Weights of a small transformer language model: a variant of Muon for these matrices, 354M tokens.
MLP neurons of a small language model. Each row is named by its layer, matrix (up: input weights) and neuron, and shows model dimensions 32-127. Each number is 128 + 24 x the weight over its row's rms, rounded and kept within 0 to 255. Numbers have three digits each.
Before each neuron's rows, "fires after" lists the tokens most often just before its 100 highest values on Wikipedia text that the model never trained on.

fires after: " the", " ", " The"
L3.up972:133132154141131119103167146107114103139099109131080165105145139105170159141146135135138177134130137124101160123167151116118117116130158144103120129099148148139174118094136138126127159148105120148105161144165151094117100129133163096140150133106174084124103113105147099119147151087182163162

fires after: " ", "–", "-"
L8.up392:125114115109123172133108104145137163066165120121153127170091151119108160170142182121113142105130153138140114154083086136118128129163102140142113105137093108126133125132112158146125088124108163127134174112150094178152128115100102133108127098121120089099156137160136107121146064135145135098

fires after: "2", "\n", "–", "1", "3", "0"
L9.up319:138103142111116132107159118163160115152108133142124139114085144128148127097163155129118150122153070134123122117117093131114110118129122117109130105151117131132144117166167147091124100127135154134115121151116083173129119142152088112071142100124099126083145160146102151166113096111157103119

fires after: " ", " F", " Su", " E", "1"
L6.up694:151111117158104162108149151096149128154084137155133121126090148149139146126127129092130109124133158148118113099171126138116139131139146170151051161103112121150109126100136114128114140136143174084092106118129111157116132149148147174156132119136135122142136125144091106126057120159150112099

fires after: ".", "\n", "2", " ", "-", ","
L10.up375:131135169127121116165151166157104124137122122107175093092143176157115214127127165135110142129162079128152121148156166140155118104165124136155189111115100122163157134121156127097137134117083141123092166134097131132129142115118123101117106170107102110110102160090114113130137155158107080115

fires after: " the", " The", "The", ","
L2.up82:124101155104104140130163107126158122155081106112143159114124139122154134155138150090128143093163142138112162140188085136114155121074098132135102096096113159142099139147101122095089121154126085177100134154129125127141121147107142124120155129141147125146109113084141126126152154055145155163

fires after: "1", "2", "8", "6", "4", "7"
L2.up658:081132076141139078144140098183118099129121156129116123116168112175130088123131106087106115122159148088163133126131148151112101131139134091164109189114093144129098107144136124112091140126117098148067105183108150128132100087106142125129136106137129136167121155107131108184127136174173129128

fires after: " ", ","
L10.up274:126129141148112156120120149101139105142123148114107109127154173141106174099175141167099155145137091124126144103144090160180107113171141118127124137129159146154097103148153120096142087148121139112105145161109139152124126111140151114165122125115154102149113151091125074116112081131155167135

fires after: "0", ".", "7", "4", "°", "2"
L2.up684:113147114132106119150131107145165164173137136096121144139114094136119097129122120093095124128138118123118121172142131083189184125110119126105109157091097142179137118169170113163103118107086110124104112146110152139137182197144158170128134081108124128139118126137104137108139103123150127142

fires after: "0", "ac", "e", "-", " "
L10.up133:115098113119086116132139111126103151074168145099158124138095138159157154125172119106118149156141149139121150138154159150114116101100123106146113162151129176138109119109087145118117119139147150145086119105134106083104148133154167149131084125133094115155126150138149167077101135108130156113

fires after: "\n", " at", " per", "s"
L3.up480:134130147147148142146142150165069059101145158155148103103158140127083141149127117138122158081140139097113121097130060131116107145122126148137108101176122140153155149106131089106085139138171116120117144142137093120141126142109111145126156125167114098143103159128150145138129149114123148111

fires after: "\n", " |", " "
L8.up360:148126142116101162171151151127073117130180133125105145188135093104127131112153104141145131143132138113136188141083096172135162151120161100125124086125150098160168116175164150142107128136146156086153142125111110111126125120119136138129106178100151129104123136161135124094122138125199128122

fires after: ",", "1", "9", "2", "3", "7"
L6.up277:147124187149147128135153113145139110131100119164126151132169149162114097138121139115105141117154122151128157140136132132128095105126149121147130136095155141186155133169134116111090129120143126121097121143064098096140125122122133110109145142111140150115120150103131150135143139136151092116

fires after: " |", " ", " an", "1", "3", "0"
L8.up431:121103097124096102131126126154154147148112139149168117091129175118090122103097114129105126101183127150176104121109173128100135166131170134130198131093161107119150134104106080088143111127125143120153120117125127110125149085078138149072152143137115125132122144168135101174185143137146143138

fires after: " ", "2", "9", "1"
L9.up502:136147137148137139106126093155181133134153073138116115096156180147121177131118136140151090124150124117111161151130180089111115111159126102115098118110139147119148141123132137141175167166123146107100103128154148138151155134128166091109146139125127131137102162092127166132130154141151122048

fires after: " ", " re", "-"
L3.up792:102086162115137112131143113134092121095158172076076100151101161108152149131151122070163068139122132132138119078114114158135164156152124152152142080102137146092083137127138102109134133171116112130133148167129100163149133116120121153118175156105118123122146150145115150079126128112131164144

fires after: "0", "5", "4", "3", "6", "2"
L3.up816:154141168109155126162128125089165121078149096078114103109099101158138137146128166150081107127148126132142131127095150107161173123140129150133160118132100091143105149163112136142118110086129128156102126112116164155120122102092047128157146126111090153158106153120098137116139088127105139146

fires after: " (", " \"", "-", " ", "\n"
L3.up242:124124131165106129123109136160102133090142136078113138149125129100125111103137123133123202165149128118127144088161137106118158093179129135162138117103095080100126128116121100117151114148169131114116162116136111153152137150115117070094146152075138143110151133105100099115140117119131119147

fires after: " ", "s"
L3.up763:130117124126134129071061168151101112079125112125174142138106136128079106129168170103173093150169146141110146152166123131113165116110157198167140106112139126145105127125112095144137129144103157115122096151106122080134141143133175116100101145111124113125119154108085133145123096131145163110

fires after: "0", " |", "1"
L8.up801:128125152113109109131116086155146104146120115106102103105112115139154159164142166131146115143148110125142110096134160165071107148154117125116120127144140119141101161148136147132152157099149090132094111209146135161187129123131135152136163103121151116164119133078167139134107161151155149142

fires after: " (", " \"", " Dur", "B"
L3.up545:107134099167088143146130150167141143106142177100105154118142116138132141094115176139096135127142125084139151142166116111113123114091122129092167155110097114139142166103119148124130145182198139084107146161121138136126121136173128123117129165119134116094101126145128120145146116133143140188

fires after: "1", "2", "3", "7", "8", "9"
L6.up904:129105100149159117131127178150126143160141147136143121121090143144125064119107104083100126121108148132134130117101142124104106141104141090104154138123128122095159130166178140140114129121161165098120146176138143105135132098164107143138138110164090170132144162129170117131108131155119127122

fires after: " ", " |", "3", "1", "9"
L8.up986:106156146129162072187102134144108154104117117150147143177149113147155138108103163133128128122151119110124109102150099149131100074109175137131139119145092074130111106131117099146110143125146048144135082159127097133129160165120147123128138120122122153154161108141206097147149138130141102148

fires after: " re", " con", " co", " ", " (", " O"
L3.up158:106076159092130112107155159124087142097098129083133122157137110124109113181153123101093134149111132099087167160118107135128161121133136115174132123130139136154095109131153129112145161128118120103116121096144092166164141132180134113128104134155176138126159113116142158161029135091119112094

fires after: " ", " No", "-", "1"
L3.up299:113138141119094115126127119146117160140103107103152102138108152115129147125106080135118132164109188105169156053119100104130103139146112121139116119130112128105129139130155102162142178140098117111125137153092095148127113093117102145113106133107126146099133087111138123119110149123107140117

fires after: " ", "0"
L9.up523:124102162138122127125117113161130122128102154164110120080117139138133167098164171151108136131122175161113140081154111128123103140122163166150109147168148129168114111100151140143135068137093154145179176169131134155150136120112174139130121097099104112178126109100113125115140117119139130124

fires after: " |", "\n", "|", "-", "."
L2.up22:144168088113126108105129123108145150111108122113148092105096114122149109066128138144149119127157150162130118125160103152101133134144147145121144149116144081148090121104148136126089167176191149107138084075103121112105114130135159115132166119102151129116114105132152115163121151082104110127

fires after: "\n", " \"", " ("
L10.up15:102125119105122130175132136058095153155112143130111175130117099151097128187137175098142115164082155139141121148152104155171139102091163129144140136107125149133063138094140102097151115143139114117142131130119087160101141127137130180138132116141145095143118174131138154129123098168136134155

fires after: " ", "\n", " an", " the"
L6.up221:140109124115105138137152157114135157131108121115119114110092154134104118185149143100130137126159117083156157097124147119093161131129101107148140104169102128177114130109125142112117149161126154124154123138147093109121140136056075171118197144182104112121121137112135143136124112161129131157

fires after: "1", "2", " made", "4", " Sher", " Sal"
L6.up190:101112140133129080123092110108096141086111135146159137106162127151122146138152126161129070121134141131162138103130127121081121149117158137136150121148118129154094155174106140167145147103102096078116136146105119143099116139169130125136103173141110129093098131103144103132130104123141104126

fires after: "In", " In", "0", " of"
L8.up141:106138137130128114126164074161173121127122101129093115127174130127121136157140107151099081129178126097142138084126159100083139125124162128145126137117115151157118146144100121121129115138180146064084146136144112143138128110154144091166147127103095140121137144109145113148101123098123128158

fires after: " ", "s"
L8.up956:137097141160113149159136131152073176118137118107120090086106167125068135132134136113135121125145182140140134144125138136135118134146091118126140111160121109109163137119141162124075068145119135136123145125094107121099128159102148143110159144099124107121131135075091139126144108125173171130

fires after: " ", " New"
L3.up929:119207078102115095136104161122128148135139133149116131167135170127105144137150165115106151156165141070142136089168166129085130139154157124124112120083100131140109109103089130120140152118127163133123133153119143092123130136102124191130151120130131136135170159104115142133062156115107116100

fires after: " ", "-", "\n"
L9.up416:138151134151140150154120143156108065139116108128133095094096151143103121161187105159102112149115099156130128124137120116110159151114131141149100102142109161128090141106146072104109116111113149118115159067163122093112115168151087092139139122120168094128110107129105125142133114129120118122

fires after: " was", " were", " are", " –", " is", " be"
L2.up643:113151137138088105173152099129154148135101162141154141109131107115141099111113149114146118164147152131121141139164144117159089147157145134122125078136128105144128147126122138129114119147148142107121118156122120157185135116154105091104094110123144112118074111171137138142120185126192160105

fires after: " ", "s", " re", "-", " ("
L8.up878:116132156143099110086094111175172097129080112080161150122106118104138124127175088084084143123122147128095179148095144117126133133161148176135114136145127080137102140088140121097132118131095119143120121118163124160171114137135111155146106131121102084117173100130120103126089119114096140142

fires after: ".", "3", "2", " |", "5", "4"
L6.up818:099124115133176130130145118156111157177151138149112154111132142128140137134135106089132129121136146108133123137107118160112073123123116115114136102143107077167118122127121114175137087151127114140112139152137139111085119110208152112113134129147138111111125102118138133132135157091116115130

fires after: " ", "°", "″"
L3.up641:102136161106105139131130083070133088133117143133087144095129141120132125090133115162097111147143078140148131172135151096125134143163095107133114114100084147134124143125130121129114156115155136172121141121096131099128100140124147159145112105145147137100135128131142119099126119107103113105

fires after: " ", "1", "2", "S", "s"
L6.up173:130163159122140104128120134109159150125111170167152153118094174147130151112142152157091110104154139097142119155140131085117100136185136139143145144117102074167120138097151177114098104152135107141122120127134083151116123158127117147158109138135147098134141138097157123156146139139115105161

fires after: " ", " K"
L6.up383:109118143104146127120117101131108151094123142150121116132113160113064158090103193146132172116117123116110167144114093118173098133107109157108160117090112118158130128114152174097163110156157121172154166165171134141115113173087136090145120136141121144131155131145120111109126116183124110139

fires after: " ", "s", ".", " |"
L8.up884:129164085107128129159111103133175176155124136162107132125095151106138104124111099109128150124095168129165161121171104112094156119118143093091122162131134128149147130121126117139120117158130155081147149112163119146140114156121133114145149135127121132130088141130140125117119128118097172124

fires after: " ", " ("
L9.up170:094141144069099107138167170155108122163174122147109119164141128113162105099098167111135129149209103139177126175167153139086134125154118109150107145107104152131126093140090147126130129104150116109114156151135131152096104135117130144144120116116115152069125126116143148096111129119108135133

fires after: " ", " one", " \"", " ("
L6.up130:132152137106079113119143103125101179107154172150084159154119139118097127120130134097133098120130116165154142124132122127151132121128133110152108149132153110171100170131168131129112077182162105107134126119124116128102124162141115134106130170098125128122111150120124138107133103074139098088

fires after: " ", " to"
L3.up28:145133166180127134106125112122088132144165094117129158151097148129092125126161144105168083165132140117142137113139132107144140156129114127156145139130145110152131115132164096123116089176112131131126153125108119154124127114140150121117116125116115142063145160134078105094119132132140122102

fires after: " ", " (", " the", " in", ","
L8.up187:147151127112151070131166112127139166129116131109129145087140116141115207097135163130123125109148156159088151105119097118129108153153124102091127108139122125112108159133173149098123098146098124154085155134151136137152132113101150140134117117137156147126143140129088135109158130171129147087

fires after: "9", "0", "1", " ", "8"
L8.up602:131145090123129090110154139138139118158123085127098097124159105167145114123175157180134083114154153113103108151124090109149116136130159125156128103083094118111113129098101103124159140116115117152119136090123106137143112112116119071105141109172119114107148112104102110144149077141148175141

fires after: " |", " were", ",", " are", " has", " and"
L9.up813:114138107116120086132118121110148159098174120132079146159146174090104131131108147138118115130120114109109126122138105118095152131144156142116134135137095120148129142108181163097126137163109161119111140113102121163086129159151099182129129130108085110133134141085108142143169154147131111138

fires after: " U", " C", "S", " St", " CZE", " US"
L3.up393:088081144160136092090158127141161094166138118143137128133112140159112095178131118090129086127147173118114123159147155102087135186092134086099151099142128096156116128135125101112132155148157116126095154094126102090118153118128159115110141149109130087133135126127170124153144166159106143135

fires after: "0", "9"
L6.up286:109117146112099112149141103171153093128144102119083146121157125201109167121129138139090153129106124144101125122127120106110162104157084131128076145158141114152101108109120109104125129153157124119141110159164135116176155121160143133155092124073124133127157151160146145138135139167099151149

fires after: "2", "1", "3", "5", "4", "6"
L9.up831:119126137115151142122095126096100142173149154097128134073109165155113143111183100150178109137104161109107154124124153113122132094107141129141117171109124085157133158092103090136126125175102155135119092190106138141098112178152167142127127085143141133115113136088100098097130111129107120149

fires after: " ", "ac"
L6.up808:122124123134091125132139160138108154103127143144141109125142134114133131123144153089133165143152111108159197084113115126161137128158116167163151090102110130142132107102156150122136129148140184140079114126145152149128133166101130104183124141119113097110139132119065091072140113157136119115

fires after: " "
L3.up855:135134159153101164109133118113119153160096166116119139183094124155099137151126138103121152133117152098142145121159130151179142132156126126155085105131139089114101099137159122088149129171144152091151111116136145149110141154154124168153096140092119118103117135151104101124105116144139127153

fires after: ",", " is", " (", " are", " also", " was"
L3.up716:086165169132143097104111164118097103124151152154110190140133125124161169120108104147171155167109104154126127149090134115143156113094095141133109121124102155120145150133116126131106115126113165123124131158109125117129152127158082138114104116094156153097103125135115121145121086152146164139

fires after: "1", "2", "0", " ", "9"
L9.up217:135101125086133129093139107148151166121105158134156105108134139150143109146161151154130175115147123149133152126088117111159120157094178126147145150150144123114125107128146114129113083089129137129113087155116105169120135126123083109140077123143058113164116129155115121164157121118107106150

fires after: " D", " T", " No", " C", " U", " W"
L3.up533:139100169156091158077138101170120128158127138164124188139112148179126126137144134128153111125134145122127112152181101061114142117130132117110141091148128120115116133126108168095153165189125117096091149099115110115100138146147144122106114134123183107119154131146118129139056143123164134102

fires after: " was", " as", " are", " were", " is", " a"
L2.up144:106139053100120131142128132153145136136135089107119161139131142152147177146112130116111118139078116122122126151147120112138162130171103084094132135130103141125099093115170131113068165151142129121129117119079159120128099121107132128159117144116121103169175158114116144119173150162181108138

fires after: " ", " –", "w", " to", " he"
L9.up787:098102127103174086150138111112111130122105129106098088127116155130113136113154138105135093131139160140158173125136131110145123119072178151180133140162152153146177089122105104111130107140154113125105128129142066100145120148111123121153166112138156103163119090139124142096131113131136102137

fires after: ".", "==", " ==", "\"."
L6.up331:135090131146091127114151159085130091150139101190127119144108132107124128162122108129102128131153144131118106132117103104129150104097133184126127120162111153158134097165128126138106117112108127135170146126149140127097146091104142092127151134154125105130127081064066142149118152155121169120

fires after: "0", "3", "8", "2", "5", "7"
L3.up864:095134139118148177091175114146160115154172134095114121064129108107134096131114142152134144127095183152115087153126094089165168114095140140109136167104140109144162123132105161139131120131162146140099072189140084114129134138174123176093168132151077114115108131109156101113134103146158149133

fires after: " ", " \"", "-"
L9.up815:087118109089099125127120109111124173144170144132119100126118125147125127112134130078141123160134152136121132091122173123129134142112137163093102143141117154175098113087083117135112100141141107138103141101148132130161128155130095063156122073125129121122139140152146112101127095112121172129

fires after: ";", " ", "-", " Format", " –"
L9.up811:139151117125150144151127132166163084113147086109127091074155163104114158120116135096112124141117146181122129137153109108115159085119150158168104128136142141122109123092107125101095111159117122122120110106123125136139147123119113070142122117119161152133128118106120164162112115151111090153

fires after: " ", " K", " \"", " T", "T"
L2.up930:123145127112191115160116092117135131174102145116091162118095132130101076128156119106126130151145124118096157110107138079135129091153121121177111136107128118140127151075131083065125168120111182070111171130157151100132111177100099140138131124100126102096144084164110135129125147133125132141

fires after: " is", " was", " ", "'", " to", " it"
L8.up393:123116130109123113131107119109116128140138160099105097131116079163115099104101125129183139151093103116114139128067135105125143120195164103072132114157122121146139082157127130128113104175133145108159087150126160128126124152130099138128115115136165103120116097128108118121133139093186187085

fires after: "0", " "
L8.up110:147134145145101163108123184126186114118146133105125120096134157103106121109174155146147091127111124130112153131178156117101136147180123086135107145136136127142111144116164148161171147120138177096150127061123167139148119095127162106126117143149101129147143131132093175125086106139129083121

fires after: " ", " (", " \"", "N"
L2.up964:128119173127119105129120149113114157106109138135089086138150173106131146124127194094084094170128149121158145100130113087099142131115164109160136146134143103180089170105133133118172152120130138062160112123095112119081106111149122192122131111122125119189132141151133100132120116118129122151

fires after: " |", " ", ";"
L6.up584:106147140066121139140097109163142187157146121135135101151142119106114103119151131141120152211126168114168174117144194131107188131119166132114150125100108185121149101110144179161105137147125150122121161111110130103114118131151099126125120140111096079116133110136147144076131163118116157124

fires after: " ", " (", "1", " $", "5"
L10.up535:111118136071115143144126153144080104138135141092121108146139141130136109076132104129168159157129127116112130074146152128159125173101108122117112104126107104146136158137135082120120109128127126119096111119064117130117118094104144125135114179169129097134157107164097081131082150124171156136

fires after: "8", "0", "1", "7", "4"
L10.up857:171134149146103134142148082086128138150175128087116103072143163137133122127113158161140117142120153165104128127132108161133160140154129154141095140061119108150161107157129119169091149128148111127158117179111079104078124137138166143106076117101163135130092107141145134115124110147134114117

fires after: "0", "8", "1", "6", "3", "2"
L3.up844:087106129122130090161119120191132122147116138135097148144126151142126090077108137097130081143107146126147094111134177083097112131140140135138178111123105099124140122140131112142126138117119052129171109134105134113086072120140125094129101157112114193084146164130177150155125130091138123098

fires after: "9", "8", "1", "or"
L10.up494:085165137151124113124123121136183134122128119139095140132098148142109121134151162104096119127140143141111133129130148135134120127139146102089133102120104144168117141096136164149150147094140142125093156167122151120132175091114112129125111118094130156091102120131163156206085180153147121101

fires after: " ", ",", "s"
L2.up366:110107115092113085142138117157146093105121118173104107131103107104133097137142105149133131147181092081121155183164161184142120137098120152119128119125130144120099085132106114125158151174186123170132118128119164111109143160122126137107154145090162160107084123110136132124156139166111122126

fires after: " |", "4", "1", "2", "5", "3"
L6.up781:076109177133130124156141099128173111059118116161145125095113143156112113063099119130166158117144111150139071097151137124130170144175126112139106084139118100151091047092144103104120113127127128107177083130086131123116151093132135131119185152093083133111143130129129115166133144127128121147

fires after: "\n", "==", " and", "-"
L8.up941:116139128082135096121119150140059148105138098115107127138090132093107130118177093131112132151152120145121143153182146131176126138169117154096173108115109114150106118157134109109131153166148150114117139093139129135119166121159108074112131090108138148153101146120112116135143144115136134138

fires after: "\n", ".", " Title"
L10.up288:139104128140143177133132143140125102175186113114102147110125128118159145079125081146124123148125159143176142135120163128149157105114161114107118136138137082148142119159175144144097088157158130123085148117119122136129106108180173114162102146135176099114117122164112134098133151137100143154

fires after: "0", "9", "2", "3", "6"
L10.up500:156141170119127076090128126142156088144140149125132132120114157123094142120175143121130083135119119117132144122127113153106147103142138181163097181144143125101147158112152106129123109143164092105078098161099145111175157072143126115144119125112138127152123168075144153107115138115115115143

fires after: "\n", " of", " in", "|", " by", " to"
L10.up930:154130107092129129128121155179147121088084085105134124144127142149151127164149135107090122144117177106115118120130119133135166160168111099118120091116113111142126104134141116082120098179145108082171135136142181149120104172193168141159139122139117125113150145110158115097087163145172115116

fires after: "2", "3", "4", "8", "1", "5"
L9.up1013:127138157095148139113127098081123111092122144120095138082092150147145082114111116111134110170127135133122164124125095131148159122121145144124114134131115153159115160101115096129123103113096131146105101166113115113109163167173123151115072105123137116068119146094130075160067155139106124100

fires after: "0", "1", "3", "8", "5", "te"
L6.up864:142132175142077128140117093147165129137119140107126084104141138135124126179152152125141136156112098151102153165151107172071110132131122103123147148155110149159135174127146115131162154137091114121117105113130119147133111119160135149152121146108127147100125114098115116149110108129099160174

fires after: "\n"
L9.up353:158137141158160103123130125139118094140128090145102158081106126088134112156145117152143135104160131118127146132138139085109130143129098123118130126156114160126060113160151116114118115165191178102145110123119146172102115121134064110129106163134148114136125138145134118137133144149125148125

fires after: " ", " on", "|", "\n", " On"
L9.up826:109135149118118112142103107141114110112127114111139166154126177179131122123137127151105142108120114152118101114124132175178137127099130129125158100138138125135127122134114127099120130168134158138144151118124163178120138146166151118150139116157120131128120078090156167132137130139101165089

fires after: " ", "–", "ch", "\n"
L10.up79:119094153136151161162160115109137105130137105122119138103134125132134116132124152144132128128130101123120158108198121132169139160142096093127125152183146118122120143166129106127085153110132123135081114095142180163113133146103170128153122128161106128142122145148117139120132113105127137111

fires after: ",", " is", " was", " and", " Ba", " |"
L10.up75:111100145121101096155132145134111110127107141125129150096093167187163145115107142128134116144087151129107131164108165132165151153150113126097125129096138114143138121127154138110151163137111102085118119160124140102132164142115090113125110102134114137138111099157099127185095143098180140082

fires after: "\n", " ", "s"
L9.up518:170113093125116161099128128093110144128153137107108123103106155138118131133140145148118091113147132134145129122199152110131126154117095120136138138098131167170055136117142107123108150154122139139152121124125111106127128145084119161141121095149123102105143098166142077145174074154122110122

fires after: " ", " to", " de"
L2.up579:126121140126120125137164133094121131080113103155145108120147144156114111125098122102129132135144113118116170110132097120185131134150147146116162091107118107093144098130115136078131113158137113110121164114158134147143101123125111137132166135094140174088102162107074092089142139123139117125

fires after: "0", "9", "2", " c", "5", "8"
L9.up201:132142128123145127153108109098185138112113122119101124099078111120125128123125123157087123172116132135139118109138068149179146189143142105113126124091133147117114208174161118109154129117152119108107124148148160099153134158114165161182163117070096120172133153143102106133141122131119150140

fires after: ".", "==", ".\"", " =="
L6.up868:072119156130132119137139157140137119112175118161100102156142118128101114146076143096109150124139110160101104099091084132097135110159149137123117165157152115176132149127126140173117104116086113120129130136097107117128116144106134106141133091176120115144130097082062106123117155162106156125

fires after: " |", " ", ";"
L6.up767:125201134114129150102153104134124161133137131169124104139142150112141125075118079115141141142135134133130178132124114133171112128092143109074118166107131172112127103131107154112078147123105112094164166143112133174110154146135164113148112115119083068137145123143133144105125143090073191130

fires after: "\n", " is", " =", ")", " was"
L3.up902:119136129119133161137141132131121121097107138093115193120124134130143126139075141140143100137108140087149109157167129130121157101135181115126124101149123144127123119123103117125073110116148119127126130160135154116176088165119113126108145175119168093114131141067121099091135108107158155174

fires after: "2", "1", "0", " ", "4"
L10.up956:098147125147113151104132116127086145126138155137122142111116135146083119110110111098083146134145124109114093104151120138127169103105118111139111181149124137136145135102103134119173104091144125127129137113067131095126122132140130123135090133148121099130167157101143090134107089135144172132

fires after: " ", "–", " (", "-"
L8.up164:124111128119145089152147110128130156148145170112156131127131133112069136131144132131120150154131153139156122120133165107109154126143129071110161151129099092135155148138113130128143108095130116135100157124066110111095146145152169131122162109084155103080091102121135156152125139079117137070

fires after: " ", " de", ",", " D", " De", " P"
L9.up745:146131121149082158132135103171083115111099131104102103161075060134136157080144130124123144174147120154113126111110138177154181187100138107121112090094086147083135111141139122131124135187142159108141121084110155137169153168132104206077145087139102128114086091137144133126123163093164133108

fires after: "\n", ".", "==", "|", "According"
L3.up696:117123114145068124124148153130157109168148137127094114147134116119163112116148143099127157146130124137163154153085136160098143097132094123155131166137134133163138162126086142095068123108130143091154136144100138124156125111156140095108101109103110154122096116092109104128181131121119142115

fires after: "\n", " In", "-"
L10.up108:141129155138149111142143126134135107138117130134094130136117116111151150140130128159153145130131169109160119134133095131122101168141157066123100093180110144145137101148148131100101119158123140128106147119147156140144150094112123146149082150140162106099105126140169109164125126138164144102

fires after: " (", " was", "ed", " served", " "
L2.up128:109145146143096155052124144130110116163132146115121168112160139067178101125126133189127123158108132108089116104156109124156121115094129183098125137142124165166104145114116177131125166132138177086139148110130124130122133137129112135118165128133142098086150112134118120139139116111103107144

fires after: "–", "0", "8", "9", ","
L10.up661:153125156104137143102122114143116104199125122147111118144151099148184085101139148119126131171146110120087113153059125113160175158122130137140130133126116113116062150119127109101132163109103130101134108159140132150166152108160084114152088131128143135139186128149157176133098092163168127134

fires after: " ", "'", " I"
L9.up358:130186132117148121096137087154133140092146125097163074114132123137110111181137136088115147140160117106152135143175146105103086099121120084140111137130217113123072094120120085137175129132139145092123101127157101088107087121112148161127131092134166135108154117140122097123142122149130145116

fires after: ",", ".", " ", " (", " c", " is"
L3.up645:123134182147122087115131146124125145114134132129110154168112103122142107154091078099117151137099191126151198153139136141110155101106115143120119078155110114158122134139121129101173150127123146138144163110147141102141150166129121174162085064115154097110101136127152119099156097162099114161